From a checkpoint of a small transformer trained on Wikipedia: 16 layers, RMSNorm before each block.
MLP neurons of a small language model. Each row is named by its layer, matrix (gate and up: input weights) and neuron, and shows model dimensions 506-601. Each number is 128 + 24 x the weight over its row's rms, rounded and kept within 0 to 255. Numbers have three digits each. A neuron's up and down rows have the sign that makes its largest values positive.
A block is one neuron, or neurons of one layer that tend to fire together. After each block is what it responds to, as a language model described it from the Wikipedia text at the highest values.

L4.gate282:164143104098086123135153094172145144130101109111101119117160173121105143088082136086142102129124122110125137137105148146088128143146120103151127144087135162113121144156105159088105123113072132136150116117105125129142111137156135132114101114065147131105115151126090073114136142125139152144
L4.up282:115157128143110125126159114140092147123146150106121133141134151122130140080133134079150130127146129149103132110075124158132116105118093144141112111081114136126132158136099128107095096136165135124115176159140125139162106114132147180184154176081170133167133122112089095127114148160158128141
L4.gate505:107114151118167118116157094107091106142084110152157151129130160111094142137059114125155107114120132108173120104131165116116110146134106100138131122113149142115118137154134111108149122131143147167125134130132108114168107142135109168154121103162118146092113094159164099140139133178167162118
L4.up505:111086107120111111108099139127137103093145175123104140113128088163121119130170102147111086091127116139137140108168140115158113118180142161098103100155123128122124125096157143134094105159124103102147171132103139119084099104159163122091098177107133136155133139147125151117128125159170144164
L4.gate826:132124138181118107137165101124088159144097116074156139164116084099123105127075100162094116102159135167153138162102139137147109121144140155144112145110149147135122098115130130118131143152116117126104153139079144145106150150152122135173110113111158087120137151157145126118176171117149114105
L4.up826:167096160164139083147131145108110171113098162142146110110136109137103127104147074120146078132135124166131139106086115122143108109111095182098129103126170163114178146116139124172141094139100131115100098089161119102136128120156103175109108067105112129122146143141153136143105142116121145155
L4.gate986:133126184183115099067140113157133165151087139112161109094139116153114151160097098159111129094109108125133127124134134168181137110145152150116108109103097151138143129125132160094119151157100109103104146169123166178156114125146126163142125125133120124113115167147134166101143120115146110135
L4.up986:115152123194135124088151121092109150138085142088121147091175132114112129141118111103129125126097099104134163089131114176206167138141109147132149138110096161108144094111146121139130120171105148131155100146142117138151174171139150142130101166122104134142120149126137139127105122116148121086
Final pieces of first names right before a surname, mostly in cast lists, squads and office-holder tables, e.g. Tomas-z, Sylv-ain, Josi-as.

L4.gate162:159121118146082114127101151151099141110141140079114155146117097151094132068120105148108125111105174093150105141135162106128150128161123119145116107126124171112103100099151130152147165134083136164133117150100155167132141152115137100103113135155106122156117162077104124099120105113164133157
L4.up162:176147144088083135173136117128097147091089122120114127129112121117177067079120118125130158111114062121126125121087105087149103128128100135125135154090101148149116131135099091140111127137127090172133141093113083142107123168080118127137126136130163119149119134156123100094155083133094115154
L4.gate416:140125178138131083181160155127090146144130127095167072122129149080127114124110161113124145133128134084110140138128164149156134098159122125144113133141122098126122159150151107145100130097131115168105116114127100074137112123118101100136129117136143127124152087132171107121145091145140136148
L4.up416:151136142122133129149106116145074095115096145087142109122148153097073134068131137153093136161136148092127150162135106103123116118151111151142131126093115117107116099137146147104109107109145151133145102119133150115136136125132120143154136173155136117127162112168145128132114088100160172150
L4.gate801:147129167134130111168147138146110116136158133080115114084126112132096088129127117150100156153111153105143130110163141149119120104164147107151120152142078145077131153128136144092145075084126132137090115124136109140129129105114103130077083131140137169144121121130127174125135076151135156138
L4.up801:146160136106122141138137121126112100131123143118105122135105092110111120138105161114142126140160123176115095097115140150159127127168101127161141123125132140147113098142111100108141122118134121130148104171092140107163111149135109159124154157071177145206180197132125148145119126106140164105
L4.gate964:163111099147166131151146127119095131129147121150119133096117101110146110149113179117120095178158095154141128101154145120159114104173102142160111116120102123128144127130146146155133098098160133132110146125099118118146124145176100148167107149160109125074121163104135129156154095139133127104
L4.up964:121101115117166132127141174138105114121092133128133103123133129139127108123134150126118144186137113187133150125152108162152133074148120116135090140109094084110140133158157120157111101079152127136114114128080089106145110135140086146135108117129083126110129132147091123129151125153158186129
Kinship and family nouns in biographies, especially "son" in "eldest son of", plus brother, children, husband, parent, and "born".

L4.gate587:148145142143116124117135136110142106102147150131103087114148093142147124142184126144098115128106119098105166103128107125081087108158145158113123080142183124158140119154127114092099161090160102133101125119104114092109140132141115103121119143089128108132146166122141153141172120082139148114
L4.up587:151071173143091125128085122120145097089129114119098122151143148131090134138129137129144159188133140095113154109150161118163103103135175146133101130152126098135092111161136093123116124135146178116127104098115132121142110149149069117111125093105151136100144134137139113139107100086101112146
L4.gate676:112117134143117127108146147128106090116140134116139132105095107140133155120161123107154128109063145129158090119123120106136116117136128099143124167161150146154133103116150144071097131140091136136146134137122138136151153076147126131161112123141146111142142110135109135106101108117144115118
L4.up676:148135147156120153116132099109134113151171089086085138126100162086151095127112146095149160140095157121128126104133138126175072136140134139090165115146122119094116078129137148092104138171118133185141092110128100100139148085151087138114121119097121120163143128152144141110101101174113091080
L4.gate809:126119148101151123100149119140127154112119147138089150105146135141106145083136128146149133120088096100122104107097114123135161140136099108105114119131137082080136107148131106102089149154138138142141077124159104112127121103136115116137137086174149158147155131110107094133121125113139158101
L4.up809:166129186134149156127124151148125089128078141181116116088129144115161121136142089126136122087192170091124072115148138135142140138118129101123129114104107121139160106163107119105108173155116140137140104114105169101133146149136118113162109113125120131121095133208147155122130171096125156134
L4.gate828:119122197186146087125153160102146125142081111129144120081096118140128115133138135102119124109140072158126180157129138130098124146153169076108137122104088164100093121149161132082166141113089121131151137166113131163089108138108093129151113143134118102126132112147140106150125117151115137102
L4.up828:077130185157161097142107112129109097135113119111114124124133107149128111137065145129129161150148130197135127162118147103145104187132151085152118166108092117108105132143123180091090116076123143113096136153138122090136123125118100122120108150139141097118180103119153126123083099155127105128
Numerals or number words giving a count or measure before a noun or unit, such as 18 ECAC titles, 155 km, seven outlaws; also table cells.

L5.gate38:125106123183095113118116158081103200171120174164111175108099096134100136121103101113155130094140137128127109137098148144147128103184153165096090114129168101115143160146155160163110102171092162117143108115107179077111128113132101153124117131145176116095136126135119118136142140128111155139
L5.up38:135122148142106116114123111133127178143134155160192108146094127118158111120112134106120189119145123163136161125103125068162130118155130144117141097127126116116153059129139113106089080129152118085169134142140156124155136120141136133124172118205179113151160152108125141139156160083141152112
L5.gate770:132112118116127184137093112135111155126121116157135135113174123123116163122107148094125118079120151148065134163093107140155131106164156134145131148117115142109135119161129121145139121114104114135139095149131117128134117130134112151097122116163125129121144164161161097122150149095169174133
L5.up770:116134096140130126130079148106086138090146170137118167163116119097089114085090091114145140108154144136094169116118090142129116120175113145116068171133121159104139155130115112141133152150106113132136125100103189138106139125179094139109147135088138129143131143106166116148132114127135122120
Token ending a first name or nickname just before a surname comes, in names in lists and bios, e.g. Krzysztof, "Rocky" (closing quote), Frederik.

L8.gate67:126102132159126158116072131118136123123104143108162110107112150150127174118158127153110120140142124178101105147117119119115172098152105184109125107139164137109141221128142106144124095178151107114140105140129165127119108124174150112109118111127193156074180160137178133099118119149141145119
L8.up67:125095113109102139135110114075110143131156155145151141117095125126161199108152090125137194150129129138123121121131172135133149127135101094134120123148155136082095178151094135143123090166129139154141152133114153137150103163146181099099155167171131121112131110134145126125078118107118131127
L8.gate109:088104107158123155102149143142146161122115149104102109128148152132149141081045126156129101121100152126087144105112109148125145120127083133140130178122098152095110141132128119113102103121127106126135100077129078101126157102091098164103162103122132190163092120134122160135133129092092143132
L8.up109:108106081109108114145139094131131159152126127139121128133143120099124101142134103145121143094123171103132115110123111127166108115114074127118137125138168151114113159170147124147163111146161146150117141119139108123137126097065094141122128116083104147102179120126147108148161168150099109070
L8.gate122:092104151149100099123107160091103173160114127103180099120107083125110120133137158130101147139147102139170128126119126083150138166156157114115111109111147112108115141120162113117137130144109113106106105184091129069148130052120111142148174117196115094103144181128127175145141195061119135123
L8.up122:148115117146088128179103133109082156099124123100138100133153119161096144112160116115140065140124114122101105155153089146136127122136139150128135123120144118136115172146176131110126148154119123130149147121083143107180133127147104165083114115149123086099159133155133129123135154105148151150
L8.gate356:147156115140128137147121141105118112110127114115179133135099132148123145146123138148136143133131117124110145128152126115124122126169137114112120120123136129086161166117159176115183141161140136165119133132139124160135116071132095143121153109151095165098123095107170098157151123134087115109
L8.up356:151121088107078152171124168133138137154144122139177154115097124127136122122122121137142095098162108200096103095161104100135145113134146110147092120045137154119163169132146172113131159151109124163160100143143151114125135109160130137143111131140102126114136112130136133146122120156143116057
L8.gate465:095105143157132178102139147128143094095109141129108118129158166103103112066133110133104133128155120135145161135121143116102152135149112126091114110111134169123132128147129108109144157130128180158114137097079110112110121153151122143101117133126093086117118137107150099107134119111114133107
L8.up465:123148157125138099136153115116152114094152159110133104120124137090063145113134144135154142089117159149098169142137134150114110143184085123146104145143136150174130124121124144103147142115139155153149143160114136122092133172169136120157112073150124111121134129076148147087092114146160123109
L8.gate603:156115113163120136114117115097106121098135092113118153147148152162177135119126096158147122103100139142118136138136139113105086133128129126139135160100107131114106186145114112107137125115101150125133096145151103104139137146105112096162134116124144115137136132123106129124144109107127130119
L8.up603:121121125125101123158114130123124177109126134127121132108129178108158128104103077115135118112174141137120125127119065159155128126176154148104081121111141140114131139135095112140113151117106120131130113183083100119085119154156123130124119138148106125106148145160116108121132157124175121114
L8.gate735:185143150146106095149151118112119056098194103140165156124107140088168154100125111115114149133117102176093101155126148144165095108152122154110119124153121137150151118156088190132140153145135181112103115146112106132151154142196149130154156137123148131108148077119120170169158177146123092110
L8.up735:177139148151136101088174138164109110143132088131149185132120121105146198144104128092118128166122118140126140160130107152169108097132164143120145186118155127116162066158159109145162167110113137113173134111163120163138114140106128100165150133127131093109131108092151116141130155132099128129
L8.gate749:070148111120076161130179117078106151141151100093103122097181132145149155132139129083109111123190128121123104162137127132154129130148140127067127139105115127123115122166086140125088147080109142156102151108090115118101176166125161110124108081124127121056146140132128163138107152128170116091
L8.up749:131104165093126140149152150125125170162146127131102127080094120151118144099160155110146104089096162175128161132115100134146127120135203119142147096121182099074121152133086104123093100114109111147140143121099107145103141093161096142146144153107160141146118138130102111132144131130135143138
The last piece of a person's name part just before the next part: first-name endings (Nicolaus, Theophilus, Jenna) or the citation comma after a surname (Lev, Walter).

L4.gate70:127126160168124157151175140087106128084114141127125113174121134109114128094105110112122132133121143163101130148161103129122116107123130153144141115113143153109101132081080146154140122117090116145109180130153113117105135120098075165093102148112128184128117131129148107090123113114128128117
L4.up70:129104092115202102112122134107124149156140163145133129122119102120101133105126104168137125111137148184124113107151115142151158132132160108159138162116145106117132160121136162156111126114112107146132122123132128124133119145143117142151147118140162121124140158141170131073143134152129133140
L4.gate243:112119143159119137103104137146147133095121142131116110098131126125120139136135117114141190128153162138112099146109091158126120129120130096142130130114167165129141086114125145146104127142123120114103104104115086105154132150147109078134128158168118165121123136126111171134106126161128120124
L4.up243:144147085095112104104128104156158147102154127096095123118156146142137111131113129103138113133151150124151111146117163140105108095104119115132143100156171141121115133094139120127108123102162132100104127150145138160140112142103126126154121107154083189137137159162095091112130099124125134126
L4.gate530:143118114134138149160139110119146121109140111131141109132154128140167112138125118080128145150096129112129129140132106121128123123111181130097106145129155161106146137182153175177138125115127158156110122102103113167118147098123137149148122140079098108125091102098163121092083131125161136110
L4.up530:104101193153138123136108128141103104102123119125128121116134166097128080159123125144144151131109102166160131093184133129141078130161115145114097134182139148122135118146169137101088149088105134171116114087130101128146125135134109163111132128142128122120073106112128124140127126122154144125
L4.gate800:120150090151109117142146119134109143115121101123130149120116122107119102117163135135153130142099145096085187149136122091126162165170120112148140123111156171144109121127142141122141143127156134125133162171118201117140092127138114126105113099120152162147187153121121102121150150166128083152
L4.up800:095129156135128160098120108120144125087125121121177123103108109093102146147151120088156164134162147162067118128135114092160149120109142112133115143095124124124085149110157153132155143132148130126070140154106123102129140164144175104128095168183125098104155094126140131096092169150141133187
Prepositions or connectives opening a phrase after a complete clause, such as due (to), after, for, on, over, over, mostly in biographical and news narrative.

L5.gate1100:117145130147120158164110115104131109133121107129134101125130100138120110113187114154104109109182152113160144105125154094162122125158130132164143150103157139091116145147159109118176141153140106176146098113114107162107172099118159130126165111118121110135128132178146129124103127148125111152
L5.up1100:107128099082118119140143143099170130122164148173112122154090149130159162069120167117127166122086100148115131094174126098123132136178092105139120158080133158111107172138117129130120139107122077150108167103137135172127130117128128122146144124151111097162139133134120142130088112130153138129
L5.gate1172:110096140117089143120112155087136091097128130101131153129142150103126125119161113112122128169123111136156151151133083117156120159106125145146138136137088105111148099102120110134149125126087149177131104096156095183169124135136120163117148160112090143108136118152112080107115101151120120165
L5.up1172:123087169144146096158094156109136135088123097151150182104160094112089170087114133116129126115117125183166156112141114133142122161113110111121117114173067128140086085116129124124132065111111166170181132137109100127149122125148119093115117147143147171140071104167093117133129144174144132103
Past-tense verbs of reporting, finding or disclosure right before a clause or object, such as found, confirmed, announced, reported, often after "was" or "later".

L8.gate221:166115140111106089129104156130146115131112123101130125117150117130144144095142098137163111123122160138130153088164114145186081142127165149123112145138075127088171132086129139084062116137135118142165162085082115133158135082136143131141137135106165101138110082087152117105167056122131155121
L8.up221:122099068140141135133150120124108130153132119117121099099150147148134136169142121104158133134106114127131147172157131084141132095082130133114137124105148134128107118158111162113142137116128093097089093162170133091122149135102124109123102162185144184135123113148147185063162138128132141145
L8.gate284:091135164161109137125113112112101135050112123148139101147136105147157101133129156149125110115084111137150145160080113144082105106099135119186129116123128131107129115150166113118115148140099127117139106096101112128118106101119150162107118138091138137121143151077089132115109122083132160142
L8.up284:147120142091097102055132110177106139077133122101092103127130141118126115128109118125120085109106127192106151082150151137132135103111124089112100136099161139150099143128137135091132134139086076130143152147119141118125127112114180135104091089119142100181178151130118095128128155130124083160
L8.gate310:164153113186132092072124167100136124072109128129132129105134146164134097136148159152119092176130108114095112173110128138119115091081128113156129105148125149161142122137134158087152116150155143134144142151081149140150119144117139142144138105138112157140124147178084129119129165097159158173
L8.up310:099095166099099126153092128107133087122153153102087139154088092130120140116141133139155120130093117117120075090152142154118155147142132121091150130106135145088117122098139142119151151138090097185145133124143135169116145095138126179158145121083105114136130142107120105140149114128120122062
L8.gate515:126139119122152156098143150137119107126137101102108119139125154142141148137122120112154130166092112143125127113117095141164167122125103145122133083124131139136133139115121129113152203125114142109146085136098168140108078122097152162100145129121102180141138151081104129158135139146131108094
L8.up515:127119114128124096092131116133118114134166123118111098117128109134159112137133142124103149137141095134130146115117143087097110127136118137152107149141112137108145107058101113121164132144110111144169082132127161142125142145110117136118141130127124066168127132108142139125104124146115145149
L8.gate554:141125153164112111135094130139119147143144112119098148117093121150114170146132134115147118156147122180163113105117163139111144106159149142147145102171131118137106119127125170077147138134145159123180146094159094152141135112084112103120168142140160114130127150139137118132179105118114119148
L8.up554:115156134047141138134150104154112134107077109117126122120141082169096138148116088104141142120146167175129099126131116132140136121135113131135161155118109121171124096165166141100173113129082125150146115114117132127135156135140127153142161140159142108158143151124149138145169137144152133151
L8.gate716:133125103133150158088113129110111100116120105142099088105161132112098153135088099104176110139102113117108107137122114136135147079158132110140122124146112143095070147179149147147142191092145165161172127108124090120150089163089129153102102130103172103156086166091172102141125124132165126071
L8.up716:170116119107151125109127150151150167156174131134137207133132115102134101140082149134152136127123097149144100114105138132140055151092145125147162081126119125172104138099100095146143124120107098139121150101131142096170186066105150148115162116147143085113076137159136062141138125137082105136
L8.gate907:132155142174091169126140168169122117166099094105110096130136122163090118136149114100163107160132112152137109120105112139137117104100142132152143121146150142121118163174114123144158169109093135145114150099107122144142137146115105077098139097136189152100126049190094129133148063128147185103
L8.up907:111094115189139161128116140132143117141100108131097072087137096118129108132142155097189127167110144087163120120145144134122128071156165156110141155115150118158102118153158113142133180140125127125099082120134097100132115149157121155148123144145135105122102121151099159127137132052157158126
L8.gate1020:153122135191131098152170115125106133131142098148135117104148154155119091118124122117118146136129088106135133137146149115158137142103144142136125148112153146129123125161112143109114154142155148149132123137128101161108096108094114161152131135102141123112167096115134139101116148137149069125
L8.up1020:129122146141133141086118119149109159102131143119127114129132124118100121090115144166106140142089126134144144136151111136131100105195114107113113109137175125121133135114163176100112161071112126181112113140088127206123093154140137099128115141111149112127152151085138152103107110078154105081
Numbers that state a count or quantity before a unit, month or table cell, such as 5 N. Front St., 2 August, four years.

L8.gate222:106130142080137095147112137111143131119094136116159144154131125129114108114127094125163139126121126107182145132121123127087154138160067121172126146109132125133165099127154097131142133116153146115094121090156092121121119087140132106159152103057110135124126100126114110112152137108114127135
L8.up222:147137166120168130153115115118165141137059120144122136136127126108108082093114129156142091140118149151142141090101113105169140115128092170157100144150160120103155102134122134119128124116148140141094119118116107130126121153161146142096166129103093143119125141144168169069150072129149123106
L8.gate442:126140133174125117162118125153093139134129108099133135175105120135112124142143150153113137109136085128146142115095142136104117128141122104146122155132084135136148132190145113132123092148164133087137101172120123135157082088121101123110102112127119133131097128141127166116149113120200140104
L8.up442:179118149100141112096128142120126123149144160143130140118164106129157119144144147159108108134112135117134133118120143168167135140136085129097185121104139156121104165152096116135100133160125115140096135143118139136155102110121132095154088103147095106110120133128107138092116088114124113148
L8.gate609:142114143124140151091152139141121167087149145102138145077148110135104183121164162159124156101147117142139135108128134119118150102150117082137134143108113111131135125131142144162154132125156091116101090139130099121147148153091131088128156150141099148106092150102153080168160142165138120103
L8.up609:129171167110118158124163087107083168080142121147136149124155094091158149106172150134113135133083108112150135087143101114132117118155120121132116128133166148131137142142102163100117149111077106136100129166081096141123148154130161093108094110132141144112145151111086121129115094126133095120
L8.gate686:135157155110132114157129154130098128155108142101126148140146181141087133126089168101149117136133147173116153148089129145126124131116105129110129164136113123089160119102118144150130152137099105136103132147123099137141141126082109096106142092106111133094108148166127152108110100090117122104
L8.up686:129119137173109107127159101160149135130145133130117140153118118123143145113152152117128131095113109109112131100157146127107120114120109109121158133126144142144120089128160112093158130126131116125139113158139132118117138150116084176152114151145131137118090170132126116127117123151144097127
L8.gate925:091172102142168133130168080129145181105140111112119093096126179137134155122140147124121075114100146155170078161146136101124122141110120122169137142148106165136131108101089130117133122125165109121111107111108135119127138127084152144177138139124135112192089176123123161150133139117105101160
L8.up925:149133141117148154148150140167157107131113093125148157122136167152123184137122140152125127162094167111134088123148121171108170147114132092205145110154140089108102087082116158152136123144130110127129117138148113123081123153147141135151136112135120098178130121097135089102180088142111100117
L8.gate1105:114065112100154160110121122130131141115091116087134116135114087190161133130151128124101085119105138137104108167137132138111129159114104139104122101099108146095121094146129122139157121100113106147138134127094142086123140124112100140119098127102112117151165163162081186181121127114156107137
L8.up1105:145085154145138114127150126139164098141124096116130045130137130155145136128117103185135132137175117177136118142121119118147099120155117127122108094104149149129104097081129133099121095063165072148129147118088139114138142130124116122129148102145157113151153127133118175167138082120179154190
L8.gate1236:151104147154171141160159160141177159130161155129097125144166132144142165143119134133149121108171172107135146138146134139088128104171097131134121102092116107085141143161138110110118184103115081102115164157106118104132097130127140152168125145106128108165145142098143148117164106093103095150
L8.up1236:129117102111139121114139109193103183122150148158074089090156148143183103131125141146153142105111121123135136156116086134110103133133142132149143101133120109105127136125154089122108084102143093144160107105131169152126156138162107121123101136104152116165121155131098145123117147159150108107
L8.gate1253:097134146138103103149108136122133142114149121104092141129108122147135111080150128167098120121165177151108162146141143088120128121123122104151086185121086166144130141133154109129148101121106083157126136122114179118133147122144139129101118155132153159137117128095136126120132140129163128120
L8.up1253:161127159144157145137106159130096151163127107146103102138104167129126077163133096147123158133156119166128111115122129115073150090174132101155116142151098128088163163152128145104145137146133154119112136138093150120112133137111097132126146158107178103111120131138092169149159110169141119120
Nouns and some verbs that expect a following preposition or complement, often after the or in, e.g. the name (of), on the way (to), in favour (of), title (track).

L5.gate726:162133098135115109148127128127094143119168126146145125128127161174134128143127144170134161131144161120162068137137124131132123120159109159158131172128128163126129112140129104121110111126144147105092142128103134188159133156123126152127135109115146108096164067124155084114146113118172140137
L5.up726:144165147084098089143153114124180111104147121112094104103140139159125121115122142109117103138123168132116091148114118162131128107104135143130085194149077135135120129141086146126121169133158121193119121083102139142126140181130128154114140142109129159111120125094140108108127109115109139106
L5.gate967:135133125147109146126110117146141092101176108124108080133124157134126116119135115103135136095154151144105138089134132119136113118143172095086124136153120105117160103163128091169097121129147093148138109132136141120125151116134140125121134135169128122088170091109176168112133167129156139126
L5.up967:121167145180091103126088121141108106088171097115115137103095152164141114147162137117126141128123152138112144128080118179192121145114146137130123142172132106097131097106099083140103118175100089173133128099126127125118179123128114097109122149156141151137145111085163120110162125141142126125
French articles and prepositions in the middle of French film or book titles, such as les, en, au, le, et; weaker scattered hits on common nouns like head, man, field.

L8.gate224:150119140126118147141114116121158120133172134137108156164140104137161123083083099165155122128143102136169151143067123117130095194151100130154144132104126108109080077149106085148143110134117119089099087137113101138147117052111069104127116131056108155123129129152106091098121134149120099141
L8.up224:152130199139173120148071099138111116122151104087096169170137128076104097122129136136168146100109092127120122106131150114146147150129142091125119134120131118104123093131120122163169132145159122179123102131152089178147111144134100181129141131082133141097146151098101144123137136129130103136
L8.gate267:161141160104144154134127118116119076125154124102089152115117144086121103133109148126164140150136129131155101144134132129130083131176115123131121123160193140101123120153149143111111154097094145120130126143141150137118131111141100112138113105141155125130149120122137077137088127116125146137
L8.up267:123174154100191132128137107153151092096127124111087121103122153117079128110126133106142116128119127109146080189133136074100133151131156106112121139135132172124087172115116173096111119093139109138153142148151162121138153144149112101135129117135150152123187138081133102111160141127110140121
L8.gate318:113134151097115150143144188106157117086128089095143123096121167166156151069147165136071135109133123164101129108154077102109119128126149137143150065137137160132095116147134168121124098177196141169116118113122135159143125147071124107116132153165150109128139106158139096100098141129123111093
L8.up318:128169129092157138068119118128103135107115113144100101117108119174143124109133167098135129128144127101109155135121094106109128123108096167090129137143163109063116127109107126141123125158140156142087118165139118125139114189134085139143186115158112147119118135157147144110113172140136133112
L8.gate585:078167169112132101078106153118111100149173140155102149069144171128124136161086157109156176090124175154106093146143166126156175096157123169127114112157149174145116083105166131077130099114132092153103095135135151117126148088109107112143139115131124166128104152141116086136126109132105104130
L8.up585:101133091150155103169164148124118136122129179123133108104106141110089128100113114075144181123137140154148101131122120152135132114139118166138108142115115136132171130150105131114122167121151151144133097090149137177154126128125137125114128123116092131128086132127129103148153098133131100160
L8.gate593:183158152140142158145097141098116095136149169080165150144101116132108151126067146139138131117143121136168129125141089115091145116112162118140144135145163108123117130090140185105167129144129133132121129132174131111110115137120155120100152145137112103095158126133103129153099144126101148100
L8.up593:118138134172141146119112107137132116113150108088093133146087084099136158164098119118152110122134100103132110113142144104144128105088135163116130123166152100143126168150127103109128156157160088152094112127129133130175091145116131128140148167140132089078138112111094093116094135102128156095
L8.gate648:138133090127112165161132109127148126109113133093145103115137099129130153137163098081115105126143133184140145149104137127131169149145158130134183153120126108110129128086081101107132140094129161147093118119115096112100136099092098146105119145142119113113116136154106110112152130149123159141
L8.up648:150174115091127135125088132137131078123110144117075115113133163132105142069098167097118126124130146122116125178105095133121081125127126135137118101131110192131119135126158151076134119148148129159079165130171165142123142131156120140111099101104136137124154132143100107146072124165107081130
L8.gate838:096164138124146115174137087185135095141069129124142163142134100145096142130148113138139133132162139095088112124139066085110109118079121141157129139124131111122117132116122118081094125143110107135076115142124167132140123124169183144150115140166109184134111151166121093118156125152161138144
L8.up838:143120095158097133141144110159114117156140089115119120126136092168091176122122188114114141125131125119122150125147111123109125117113110156105139135113120138149126073124095150104105094120169130085109107125131105123133101162165104134141112141147159107092136068147139093111107165140101151121
L8.gate880:179115088111143144179113129161137163122114087068152151101107112124121132134138153117116109109146134122074129124120168181110132098095134117143091145149111119146167118140149152147157159102140163122125109115126090147104127152141141055137140110102123155125139138148108092116109097142125100117
L8.up880:114200121107117136093156111140148158134085145128154135097209147111097131143125128115146091147114106151129136127110139163122129100144124159105099096148117103095120144138144142118135110122136133159112096121152124108100165074121127140130150114129081147123201085107138121113142103147119123130
Connectives such as after, following, during and having that start a new clause after a completed event in biographical narratives ("in 1844 after", "released after signing").